{"n_layer": 22, "d_model": 320, "n_head": 5, "n_kv_head": 5, "head_dim": 64, "d_mlp": 640, "vocab_size": 16518, "activation": "swiglu", "norm": "rmsnorm", "norm_place": "pre", "norm_eps": 1e-05, "positions": "rope", "rope_base": 13500.0, "rope_fraction": 1.0, "qk_norm": false, "attn_scale": 0.125, "bias": "none", "tie_embeddings": false, "parallel_block": false, "init": "trunc", "init_std_qkv": 0.0209, "init_std_o": 0.0, "init_std_up": 0.0209, "init_std_down": 0.0, "init_mimetic": 0.5, "optimizer": "laprop", "lr": 0.000947, "lr_mult_up": 0.968, "beta1": 0.95, "beta2": 0.95, "lr_head": 0.00648, "warmup_steps": 217, "schedule": "wsd", "decay_fraction": 0.936, "decay_shape": "pow", "final_lr_fraction": 0.0, "batch_tokens": 65536, "seq_len": 256, "doc_mask": true, "train_tokens": 508800000, "steps": 7764, "dataset": "wikipedia_en"}
MLP neurons of a small language model. Each row is named by its layer, matrix (down: output weights) and neuron, and shows model dimensions 256-319. Each number is 50 + 15 x the weight over its row's rms, rounded and kept within 0 to 99. A neuron's up and down rows have the sign that makes its largest values positive.
A block is one neuron, or neurons of one layer that tend to fire together. Before each block is what it responds to, as a language model described it from the Wikipedia text at the highest values.

Indefinite article after verbs
L17.down310:36 56 57 46 47 20 36 33 24 49 39 55 55 45 60 50 76 57 60 69 36 59 57 47 22 79 64 55 41 38 54 52 55 68 58 78 44 19 44 78 47 86 74 28 62 32 28 28 68 50 43 51 39 69 31 44 36 43 53 84 54 56 44 53
L17.down382:55 78 43 10 42 73 42 64 64 52 58 65 61 61 53 87 36 29 35 61 43 49 47 37 62 51 49 21 59 50 66 48 43 58 72 61 68 51 64 70 43 29 53 43 43 51 38 52 46 34 59 69 43 55 43 70 67 79 38 33 25 35 69 70
L17.down445:40 80 12 51 69 34 47 29 55 59 70 21 51 73 51 32 30 58 43 46 75 71 88 55 41 26 64 34 41 54 37 23 62 55 36 44 51 37 45 56 67 59 25 48 48 53 25 40 36 45 55 47 75 32 61 33 36 60 63 32 36 46 16 60
L17.down557:77 58 54 82 13 79 44 57 54 41 22 38 66 44 55 42 56 62 29 49 42 55 15 75 64 53 46 54 55 51 51 46 60 42 23 39 42 40 69 66 30 43 36 23 49 86 45 20 55 44 43 21 64 77 57 73 59 70 57 60 47 71 64 47

Surname first letters
L15.down167:58 46 16 51 62 66 42 52 63 52 39 28 77 54 42 50 49 54 65 60 71 58 30 57 69 78 58 42 76 32 53 28 66 44 78 49 58 38 63 40 52 35 44 34 44 72 43 72 50 40 63 09 33 75 51 32 35 63 71 43 36 65 63 43
L15.down233:41 59 56 18 39 32 38 58 50 60 51 56 41 63 96 72 51 45 73 64 00 41 62 43 53 56 52 56 50 52 38 46 53 33 40 54 75 63 47 26 49 34 56 41 65 54 53 65 54 78 63 76 48 77 58 53 51 43 37 61 53 79 45 41
L15.down549:33 46 89 71 36 36 56 56 45 32 73 80 66 71 55 38 62 35 49 26 32 58 50 66 47 59 40 56 55 95 39 60 59 53 44 57 54 20 52 47 53 54 52 42 47 40 39 47 50 68 50 59 61 45 44 39 26 51 49 53 72 12 65 49
L15.down616:34 46 37 56 26 37 45 48 60 47 24 40 53 45 23 50 40 53 73 56 58 47 40 61 44 69 53 43 45 52 62 69 24 16 78 57 57 46 64 23 55 68 56 69 53 49 20 57 63 53 66 44 56 83 44 29 26 60 54 56 51 72 49 28

Number pairs and ranges
L15.down106:43 39 59 48 60 48 30 78 36 28 44 49 67 42 27 42 43 28 51 33 36 38 58 85 55 85 25 70 44 51 60 44 71 73 37 52 69 40 60 26 13 31 43 49 54 29 37 37 08 56 39 37 29 53 25 54 36 41 76 64 71 48 53 61
L15.down274:57 43 52 54 68 68 45 70 49 58 58 47 50 53 70 38 37 44 55 44 47 49 24 72 52 42 25 60 57 37 69 54 47 46 46 48 45 46 40 50 42 47 25 50 50 51 07 55 57 46 60 37 50 50 46 99 53 27 74 47 54 40 64 63
L15.down321:39 30 75 46 67 41 41 66 46 46 43 25 33 82 42 52 52 54 54 60 35 41 62 53 36 59 46 58 41 75 76 45 88 62 29 53 58 37 42 38 33 62 53 28 25 47 41 45 49 57 54 49 45 75 31 63 28 37 42 54 49 59 51 41
L15.down564:69 59 47 45 38 48 18 55 32 29 31 40 49 68 51 72 56 76 44 46 54 63 30 60 40 48 49 20 75 49 31 48 31 60 29 35 45 41 71 50 22 45 68 39 60 68 71 49 36 21 47 56 33 55 34 50 51 42 54 63 64 16 42 34

Time-period expression starts
L15.down86:31 56 33 58 56 30 47 65 63 16 10 40 61 40 48 49 61 68 59 34 42 45 62 55 50 78 23 30 77 13 32 64 66 44 57 51 35 59 28 64 82 66 58 52 40 43 39 52 50 32 71 57 41 82 71 37 60 77 38 56 69 36 30 60
L15.down100:61 58 44 57 48 46 75 28 47 31 58 65 39 43 69 53 47 74 54 41 57 52 41 61 49 29 29 55 54 53 57 45 74 48 42 28 50 56 62 53 45 35 18 46 57 59 60 50 60 20 55 49 68 34 41 96 53 40 47 55 57 47 56 30
L15.down258:44 59 63 54 66 71 51 59 38 82 41 49 76 30 76 42 55 56 55 53 34 55 52 54 51 57 48 43 72 43 77 49 78 67 36 74 20 75 50 73 80 52 67 05 60 73 73 55 53 51 72 53 38 30 61 66 41 61 52 43 49 59 66 19
L15.down605:49 59 30 48 55 68 54 55 55 18 68 47 72 58 46 56 32 76 67 41 44 30 46 63 45 58 54 56 31 59 47 49 57 53 42 29 18 87 52 60 63 65 52 51 68 59 90 47 40 47 39 47 60 34 47 84 58 31 38 44 66 48 46 55

Pre-verb auxiliary slot
L17.down46:58 37 43 46 18 53 22 31 39 48 65 26 45 59 72 46 37 48 56 51 44 51 74 64 68 55 62 19 46 59 41 67 41 24 39 52 42 39 43 42 45 40 69 42 86 45 59 29 30 50 51 57 31 57 82 61 70 69 60 26 45 43 64 26
L17.down525:51 60 36 24 48 51 21 43 50 29 36 30 56 28 60 46 55 62 72 56 61 50 62 12 65 61 52 51 41 81 48 65 27 67 47 59 69 30 54 45 49 24 37 64 58 55 44 63 62 39 64 51 53 60 90 66 52 21 36 70 42 79 41 57
L17.down568:58 66 36 53 52 58 58 39 51 38 30 56 68 37 67 43 37 49 47 33 52 32 34 58 64 36 64 48 50 58 55 60 74 67 60 65 41 65 55 45 50 66 44 30 43 69 88 42 60 47 67 55 41 46 47 00 31 51 48 47 57 29 56 74
L17.down580:78 53 54 43 46 28 46 48 52 35 41 73 47 31 41 41 66 49 59 54 57 52 40 50 52 58 66 39 69 62 46 55 62 23 03 72 43 36 40 83 29 46 59 36 61 75 72 14 79 48 57 50 68 35 48 68 17 70 71 66 60 08 42 57

Article subject as sentence subject
L17.down353:32 93 52 49 39 20 28 33 53 46 50 47 56 61 47 38 87 42 44 71 73 63 56 66 62 60 47 39 56 42 70 30 58 74 53 33 37 65 47 70 52 40 50 23 50 48 27 39 32 54 30 34 45 32 57 34 27 20 50 50 46 56 50 88
L17.down462:64 58 57 43 46 43 26 54 32 43 30 35 38 62 41 46 65 47 78 64 27 59 57 43 55 63 43 22 62 30 52 26 47 85 68 34 68 73 28 42 33 27 79 36 31 52 32 28 51 55 65 48 72 62 72 50 61 57 49 58 51 40 53 74
L17.down513:52 39 47 70 49 45 63 48 64 44 58 65 60 49 64 47 66 48 77 20 60 36 53 58 29 42 69 36 28 53 45 56 79 65 34 44 44 53 60 54 50 16 58 43 31 37 43 75 62 48 55 45 49 78 45 51 58 65 58 58 60 38 50 65
L17.down610:75 61 57 47 50 44 30 54 39 40 49 50 53 39 38 50 31 34 99 77 44 36 37 52 58 39 30 58 66 60 47 57 39 69 67 67 56 59 43 56 37 52 57 45 41 88 85 21 70 66 48 55 66 65 55 39 68 50 30 39 49 68 65 61

Narrative predicate start
L15.down163:43 50 48 33 30 80 39 25 33 42 58 60 55 51 47 25 71 75 51 21 54 43 51 40 33 51 60 40 50 14 78 60 58 53 42 59 58 64 18 39 80 41 40 25 35 66 41 41 53 08 59 48 55 52 62 44 37 28 37 43 49 68 45 53
L15.down201:31 45 76 55 48 49 81 72 60 42 42 74 61 48 57 55 58 37 19 55 54 79 34 41 66 59 31 51 50 43 49 44 67 65 53 69 44 59 74 49 62 34 54 56 52 49 58 52 29 67 68 64 41 28 41 35 18 33 18 53 45 48 63 50
L15.down574:71 38 76 56 63 63 38 52 41 50 40 63 62 33 26 52 72 55 48 40 57 42 57 48 42 24 74 65 58 28 43 52 44 51 49 46 33 36 55 33 32 34 55 48 54 53 53 56 37 38 46 54 29 76 38 50 36 47 38 55 70 62 51 35
L15.down594:72 66 44 47 67 88 39 60 45 50 81 39 48 52 56 58 46 61 63 61 24 40 49 55 44 50 45 50 37 66 67 59 41 72 55 76 54 62 40 69 48 52 50 49 41 64 64 42 49 68 56 39 27 12 38 25 34 33 42 69 27 36 55 62

Subject-to-predicate handoff
L15.down116:45 61 16 52 38 44 47 65 40 69 87 57 44 56 63 64 31 39 49 47 35 40 30 55 63 45 64 61 72 61 44 30 74 46 51 47 40 63 46 62 30 71 21 41 62 84 76 55 74 29 25 70 53 61 47 63 30 30 31 54 58 71 48 69
L15.down150:75 39 29 38 60 58 48 51 33 75 18 50 63 48 47 67 51 60 53 47 40 07 31 62 50 30 59 37 35 36 45 37 51 55 54 39 59 23 40 33 74 63 56 53 43 82 42 45 71 31 80 38 50 60 27 40 65 47 64 49 43 28 48 67
L15.down250:52 33 36 46 62 49 35 33 60 40 59 40 45 50 61 40 50 47 52 38 55 37 44 57 41 43 74 60 43 63 55 56 64 61 92 57 48 60 39 65 62 73 21 66 26 58 52 51 88 51 84 76 52 37 30 67 56 36 38 27 41 62 59 63
L15.down348:63 47 32 74 48 43 71 24 23 48 16 27 70 56 55 68 58 52 47 57 54 34 46 36 54 67 59 48 37 61 39 36 44 58 31 60 57 59 65 46 55 75 44 41 57 47 56 39 46 55 61 40 59 36 35 58 53 62 48 78 67 64 46 54

Numbers in table cells
L17.down26:40 63 58 77 61 37 64 57 62 43 27 77 46 71 35 32 49 24 46 75 72 66 46 39 32 73 31 45 41 50 58 67 54 35 56 45 56 47 37 63 14 64 31 20 47 66 47 50 48 47 83 25 53 60 58 29 38 74 43 59 68 27 65 48
L17.down37:52 39 62 51 40 37 52 49 46 28 64 75 41 52 64 66 42 47 66 44 43 32 71 56 56 46 53 56 57 47 54 52 69 43 57 42 63 73 25 48 63 33 56 24 67 28 45 22 54 59 18 23 54 56 59 30 37 72 49 63 36 74 53 49
L17.down159:37 34 55 70 56 41 50 43 34 46 47 32 61 42 55 47 16 52 62 56 53 50 43 56 62 48 39 80 48 44 39 22 87 69 43 43 66 32 38 50 39 38 53 52 48 56 48 37 46 45 42 32 16 77 54 66 45 23 46 66 30 53 48 55
L17.down544:75 52 40 58 32 55 41 46 30 39 85 70 42 33 66 39 47 45 45 38 47 45 33 58 54 24 40 45 54 48 41 66 59 41 54 62 63 60 59 35 57 64 36 60 45 61 27 35 59 30 44 70 66 58 70 00 73 56 60 69 54 48 53 80

Article "a" after verbs
L15.down138:22 37 33 47 66 66 70 53 46 46 52 67 47 64 51 25 39 93 43 61 44 42 36 40 41 33 31 38 48 27 65 46 43 72 13 25 74 60 45 30 65 60 51 69 56 61 93 53 49 81 31 61 51 19 47 82 52 56 41 71 51 31 42 52
L15.down414:33 49 64 41 35 57 52 52 49 34 33 50 54 79 42 71 64 79 76 39 77 84 52 13 44 54 66 53 41 27 51 38 57 44 68 74 39 74 36 77 74 58 58 28 49 43 51 40 82 56 40 36 49 56 63 18 52 40 48 51 43 86 68 37
L15.down453:44 57 30 63 30 52 48 45 68 48 25 41 75 66 41 26 69 54 63 36 42 39 46 45 63 58 72 40 43 50 53 56 51 32 72 43 51 57 73 56 59 70 57 63 47 44 25 41 43 40 67 71 66 26 67 64 43 52 47 63 46 49 60 64
L15.down525:67 52 57 42 41 27 53 51 33 65 58 33 70 50 58 39 33 56 44 60 64 45 43 37 30 41 36 56 59 38 57 34 22 41 44 94 53 49 81 54 50 46 38 09 48 34 43 19 46 41 53 58 39 40 58 31 65 66 56 38 58 73 55 49

Surname word pieces
L17.down106:26 34 39 73 71 37 37 52 47 47 64 29 48 47 68 53 49 26 16 42 39 63 45 34 59 48 48 39 46 57 32 56 65 17 21 12 44 73 56 60 48 23 58 59 42 52 47 28 57 57 20 57 73 31 36 36 46 48 33 70 71 44 55 48
L17.down187:61 72 68 84 40 62 52 79 30 73 82 29 37 35 12 62 41 15 74 37 59 46 55 55 42 28 59 62 57 38 43 34 56 57 45 46 75 60 47 52 33 36 42 56 49 85 51 79 66 58 29 42 56 41 50 49 51 32 18 60 52 47 44 52
L17.down243:24 79 60 80 61 68 48 56 55 66 48 43 48 46 54 33 46 22 35 40 70 54 39 29 53 56 70 48 66 34 33 44 64 16 31 58 36 35 63 45 36 42 29 60 63 58 19 49 57 43 23 74 50 60 48 32 37 43 62 41 40 46 50 53
L17.down555:41 74 48 44 52 46 47 39 24 37 65 49 63 66 52 47 46 30 39 40 37 33 54 35 43 53 41 40 32 49 54 45 58 44 57 38 34 65 79 34 23 37 51 52 56 49 06 63 58 74 56 28 72 85 69 20 62 61 72 42 56 62 71 50

Name-ending tokens
L16.down148:36 44 47 52 42 43 37 56 39 53 47 49 47 51 77 72 62 34 17 60 21 61 36 22 65 55 31 61 38 57 52 76 54 30 37 29 43 39 75 40 69 12 61 78 44 48 87 76 41 62 71 49 53 28 43 77 73 39 41 38 13 49 29 52

Time/place after in
L16.down438:41 31 37 55 39 63 67 38 49 63 62 70 52 67 60 22 30 58 45 51 57 62 46 42 41 55 64 26 73 78 75 59 54 72 51 49 30 46 57 73 67 79 36 24 42 49 86 56 46 72 64 43 71 34 48 32 23 56 45 58 54 73 29 45

Wiki heading and table markup
L17.down448:38 54 30 42 60 44 54 38 53 56 40 55 78 57 44 62 55 23 35 66 65 85 51 56 62 56 64 65 21 42 42 45 69 60 46 28 36 57 43 59 52 63 57 75 75 19 96 67 60 16 42 77 54 49 46 70 38 64 35 33 48 73 41 47
L17.down477:37 29 63 60 52 47 53 41 35 37 65 29 56 33 65 52 24 45 50 53 52 68 63 37 36 28 67 47 48 54 49 51 27 37 61 38 82 79 31 58 83 56 54 48 54 39 56 33 66 29 34 47 31 51 52 41 28 70 70 60 66 20 43 62
L17.down497:48 42 22 42 47 64 49 32 45 50 58 49 59 27 99 49 49 48 44 43 44 73 34 48 47 74 34 47 52 63 61 57 57 86 36 63 58 72 61 47 66 76 50 46 19 52 77 52 42 70 35 62 37 58 36 27 38 36 41 35 67 41 61 53
L17.down609:52 28 71 60 55 49 24 32 30 21 77 65 60 58 68 50 52 38 20 32 54 75 47 43 40 63 46 55 55 67 30 55 26 45 41 54 44 56 35 77 42 51 52 68 68 47 78 48 64 52 35 42 46 22 47 53 56 44 47 51 85 64 51 64

Foreign name initial pieces
L17.down99:40 47 53 43 35 84 51 35 33 67 70 48 43 42 60 62 58 40 57 28 32 42 32 59 30 75 68 49 35 33 51 42 44 54 41 48 46 43 29 42 38 55 64 34 54 77 37 47 43 46 72 47 62 45 47 39 36 62 31 59 31 64 36 25
L17.down367:41 44 43 32 43 38 79 54 41 42 30 55 40 54 57 81 68 43 49 47 21 39 50 49 77 53 58 36 36 47 35 59 53 35 42 25 49 40 61 06 44 40 45 45 40 40 19 79 32 26 81 48 42 65 44 34 52 57 53 43 64 42 33 52
L17.down562:47 48 31 52 62 53 55 55 45 44 29 55 46 40 57 43 60 35 76 47 58 38 65 53 71 70 44 42 61 70 46 44 30 48 67 51 37 52 00 46 53 60 68 54 59 86 28 48 64 68 71 54 59 38 54 71 27 35 37 56 58 38 41 73
L17.down582:52 68 74 36 54 56 56 52 65 55 57 51 61 55 24 39 62 64 59 40 35 65 58 38 28 53 31 41 27 41 31 33 73 56 53 46 36 67 48 71 55 52 57 68 56 53 67 36 51 79 25 30 65 33 56 47 43 46 34 50 31 61 35 76

Table cell separators
L17.down19:59 53 76 56 45 64 45 43 37 42 44 65 52 44 19 37 82 43 38 35 45 66 47 51 33 51 53 61 52 37 25 64 47 38 47 30 81 68 46 48 43 69 65 46 50 73 26 48 49 35 36 59 49 43 53 39 63 61 36 66 38 55 48 52
L17.down146:34 78 55 67 40 78 56 31 60 49 42 70 35 68 66 39 46 35 49 43 53 58 67 59 47 71 55 33 65 56 59 48 63 57 88 39 79 46 46 66 66 28 41 59 46 27 50 30 46 59 21 54 62 50 38 44 61 56 61 37 38 55 68 36
L17.down417:66 42 50 38 53 31 32 68 37 41 68 42 46 75 51 45 75 59 55 55 58 35 60 60 54 53 73 24 32 52 37 19 73 28 57 45 43 57 48 37 54 85 30 29 34 59 39 46 45 37 48 76 45 49 65 45 69 37 57 47 22 37 43 54
L17.down473:28 60 35 39 35 61 51 46 38 60 77 58 42 62 33 62 35 47 65 54 58 48 08 54 70 57 41 52 50 40 58 38 48 72 49 49 54 48 45 66 45 49 40 63 58 63 12 34 71 41 47 57 41 63 53 00 37 48 62 85 53 62 37 35

Comma after name endings
L16.down439:54 50 44 47 29 65 46 72 78 79 55 35 62 31 67 67 47 72 32 46 30 76 70 45 68 35 38 19 39 79 61 65 38 39 51 51 48 51 63 55 57 49 42 57 38 56 67 78 49 31 68 24 58 48 51 65 45 47 56 45 74 66 32 33

Phrase-closing boundary tokens
L15.down11:25 41 54 54 52 72 41 69 45 47 75 61 34 75 51 65 37 43 57 30 42 47 72 58 38 31 75 54 31 78 75 26 36 68 29 51 65 60 47 53 71 59 65 45 47 63 35 51 32 57 53 23 33 40 55 58 49 44 60 65 42 42 53 77
L15.down185:42 47 00 51 67 44 36 55 43 42 56 24 41 51 47 70 60 54 69 48 52 57 49 62 56 61 54 61 36 61 56 51 57 24 51 61 56 47 59 65 18 43 41 29 58 41 79 40 39 60 81 62 51 48 52 99 34 57 45 49 55 44 52 47
L15.down285:56 59 48 40 35 56 45 47 34 66 60 71 52 60 45 63 58 60 66 69 46 65 56 46 72 82 49 39 48 33 39 32 47 29 70 51 35 22 48 45 55 47 57 41 58 58 40 55 26 50 42 28 28 56 56 49 19 53 44 58 75 33 51 28
L15.down515:58 53 88 79 89 58 42 54 45 67 77 47 47 37 65 59 47 30 38 45 34 42 48 24 44 64 48 53 15 31 49 76 83 66 63 34 37 41 47 41 75 52 50 45 39 44 65 36 36 47 53 60 52 33 61 48 42 53 43 57 29 21 46 56

Units after numbers
L16.down366:55 67 60 54 69 66 50 34 44 51 45 63 34 42 63 37 51 47 34 39 35 49 26 64 23 69 18 81 58 54 26 53 73 63 27 62 30 57 46 32 34 58 40 43 50 50 68 49 36 35 47 47 37 64 44 17 56 44 50 68 64 64 42 56

Sports scores and table cells
L15.down135:71 06 54 31 53 33 32 35 36 46 14 64 45 62 42 42 43 55 79 48 42 89 30 48 56 82 43 71 53 31 63 54 76 61 47 52 46 40 42 55 48 58 58 26 60 74 49 43 20 41 24 32 51 68 52 48 74 53 69 65 42 20 53 58
L15.down415:32 62 62 85 34 46 38 51 25 35 30 17 41 46 56 54 35 39 94 45 50 49 50 64 65 65 37 72 54 39 47 50 58 64 71 37 74 30 27 46 39 35 62 66 57 40 34 47 37 52 35 56 40 78 51 55 42 81 82 55 58 50 62 47
L15.down430:30 53 37 49 53 30 49 54 47 85 39 57 52 36 76 49 64 46 72 28 55 59 72 62 97 34 47 57 34 45 76 56 67 51 41 36 44 33 34 56 57 37 64 64 72 32 59 49 47 31 26 41 26 68 62 53 65 56 55 37 46 53 44 56
L15.down527:29 57 34 58 64 38 33 61 45 45 44 28 42 50 25 65 49 47 49 40 31 62 48 31 46 43 28 94 42 55 25 51 62 86 46 62 69 47 45 51 91 51 54 71 63 33 50 28 61 36 48 39 56 51 46 48 74 48 54 43 47 31 31 52

Surname word pieces
L15.down144:41 69 66 85 65 44 60 58 47 34 92 44 52 53 41 62 65 53 68 50 38 51 51 44 49 67 48 58 72 56 48 41 34 50 53 38 37 35 67 42 67 17 42 09 34 29 37 48 66 59 27 68 74 10 43 34 44 36 53 50 27 65 52 74
L15.down436:19 63 47 44 25 29 57 29 37 50 69 55 34 61 26 59 54 91 52 56 48 61 37 41 66 57 33 50 56 61 39 78 39 53 51 24 52 39 69 43 43 42 51 80 21 65 20 55 44 64 09 41 22 47 44 12 29 61 31 40 34 40 39 62
L15.down509:68 69 56 58 34 71 49 36 47 66 86 60 33 58 60 29 72 53 74 58 32 54 61 24 40 64 49 39 28 27 27 46 41 30 46 34 66 56 45 58 33 58 45 38 55 55 31 53 44 43 40 51 71 32 41 70 55 52 68 63 47 23 43 42
L15.down595:43 60 72 91 58 45 60 35 29 65 76 39 74 46 56 41 15 75 41 53 29 53 47 62 37 69 53 77 27 37 32 25 59 52 42 58 30 26 60 53 48 58 53 31 19 43 41 43 33 53 52 59 61 59 43 37 19 57 24 33 49 65 46 48

Numbers in sports tables
L16.down103:46 64 36 49 58 50 26 35 54 55 36 53 41 62 18 45 68 44 42 44 49 45 65 24 46 43 31 65 39 36 40 56 48 75 34 50 14 55 65 32 71 20 33 63 43 51 41 54 75 39 28 41 60 52 59 69 54 70 41 64 52 33 38 28

Outcome verbs after subjects
L16.down346:11 71 68 56 47 62 58 54 65 56 43 29 61 49 68 29 48 47 64 31 65 38 24 47 64 58 71 85 58 45 56 58 47 56 46 50 67 44 46 48 23 36 61 57 70 59 00 28 47 46 47 38 55 33 50 28 62 40 57 71 40 52 18 35

Person-name initial tokens
L16.down637:52 62 66 16 58 52 49 71 40 55 29 64 44 63 22 59 44 50 15 65 78 47 65 63 23 56 41 76 60 64 58 66 53 65 54 55 46 45 30 38 36 45 40 64 57 55 32 62 75 23 35 44 48 60 53 56 52 41 60 80 59 57 50 55

Awaiting the main verb
L16.down88:40 67 36 38 22 75 53 33 56 41 36 49 55 59 57 62 45 43 52 49 10 37 58 31 75 30 49 34 27 53 65 37 84 64 55 20 56 58 29 59 76 49 42 62 77 48 79 44 32 46 72 44 50 39 44 47 61 53 51 43 56 62 38 62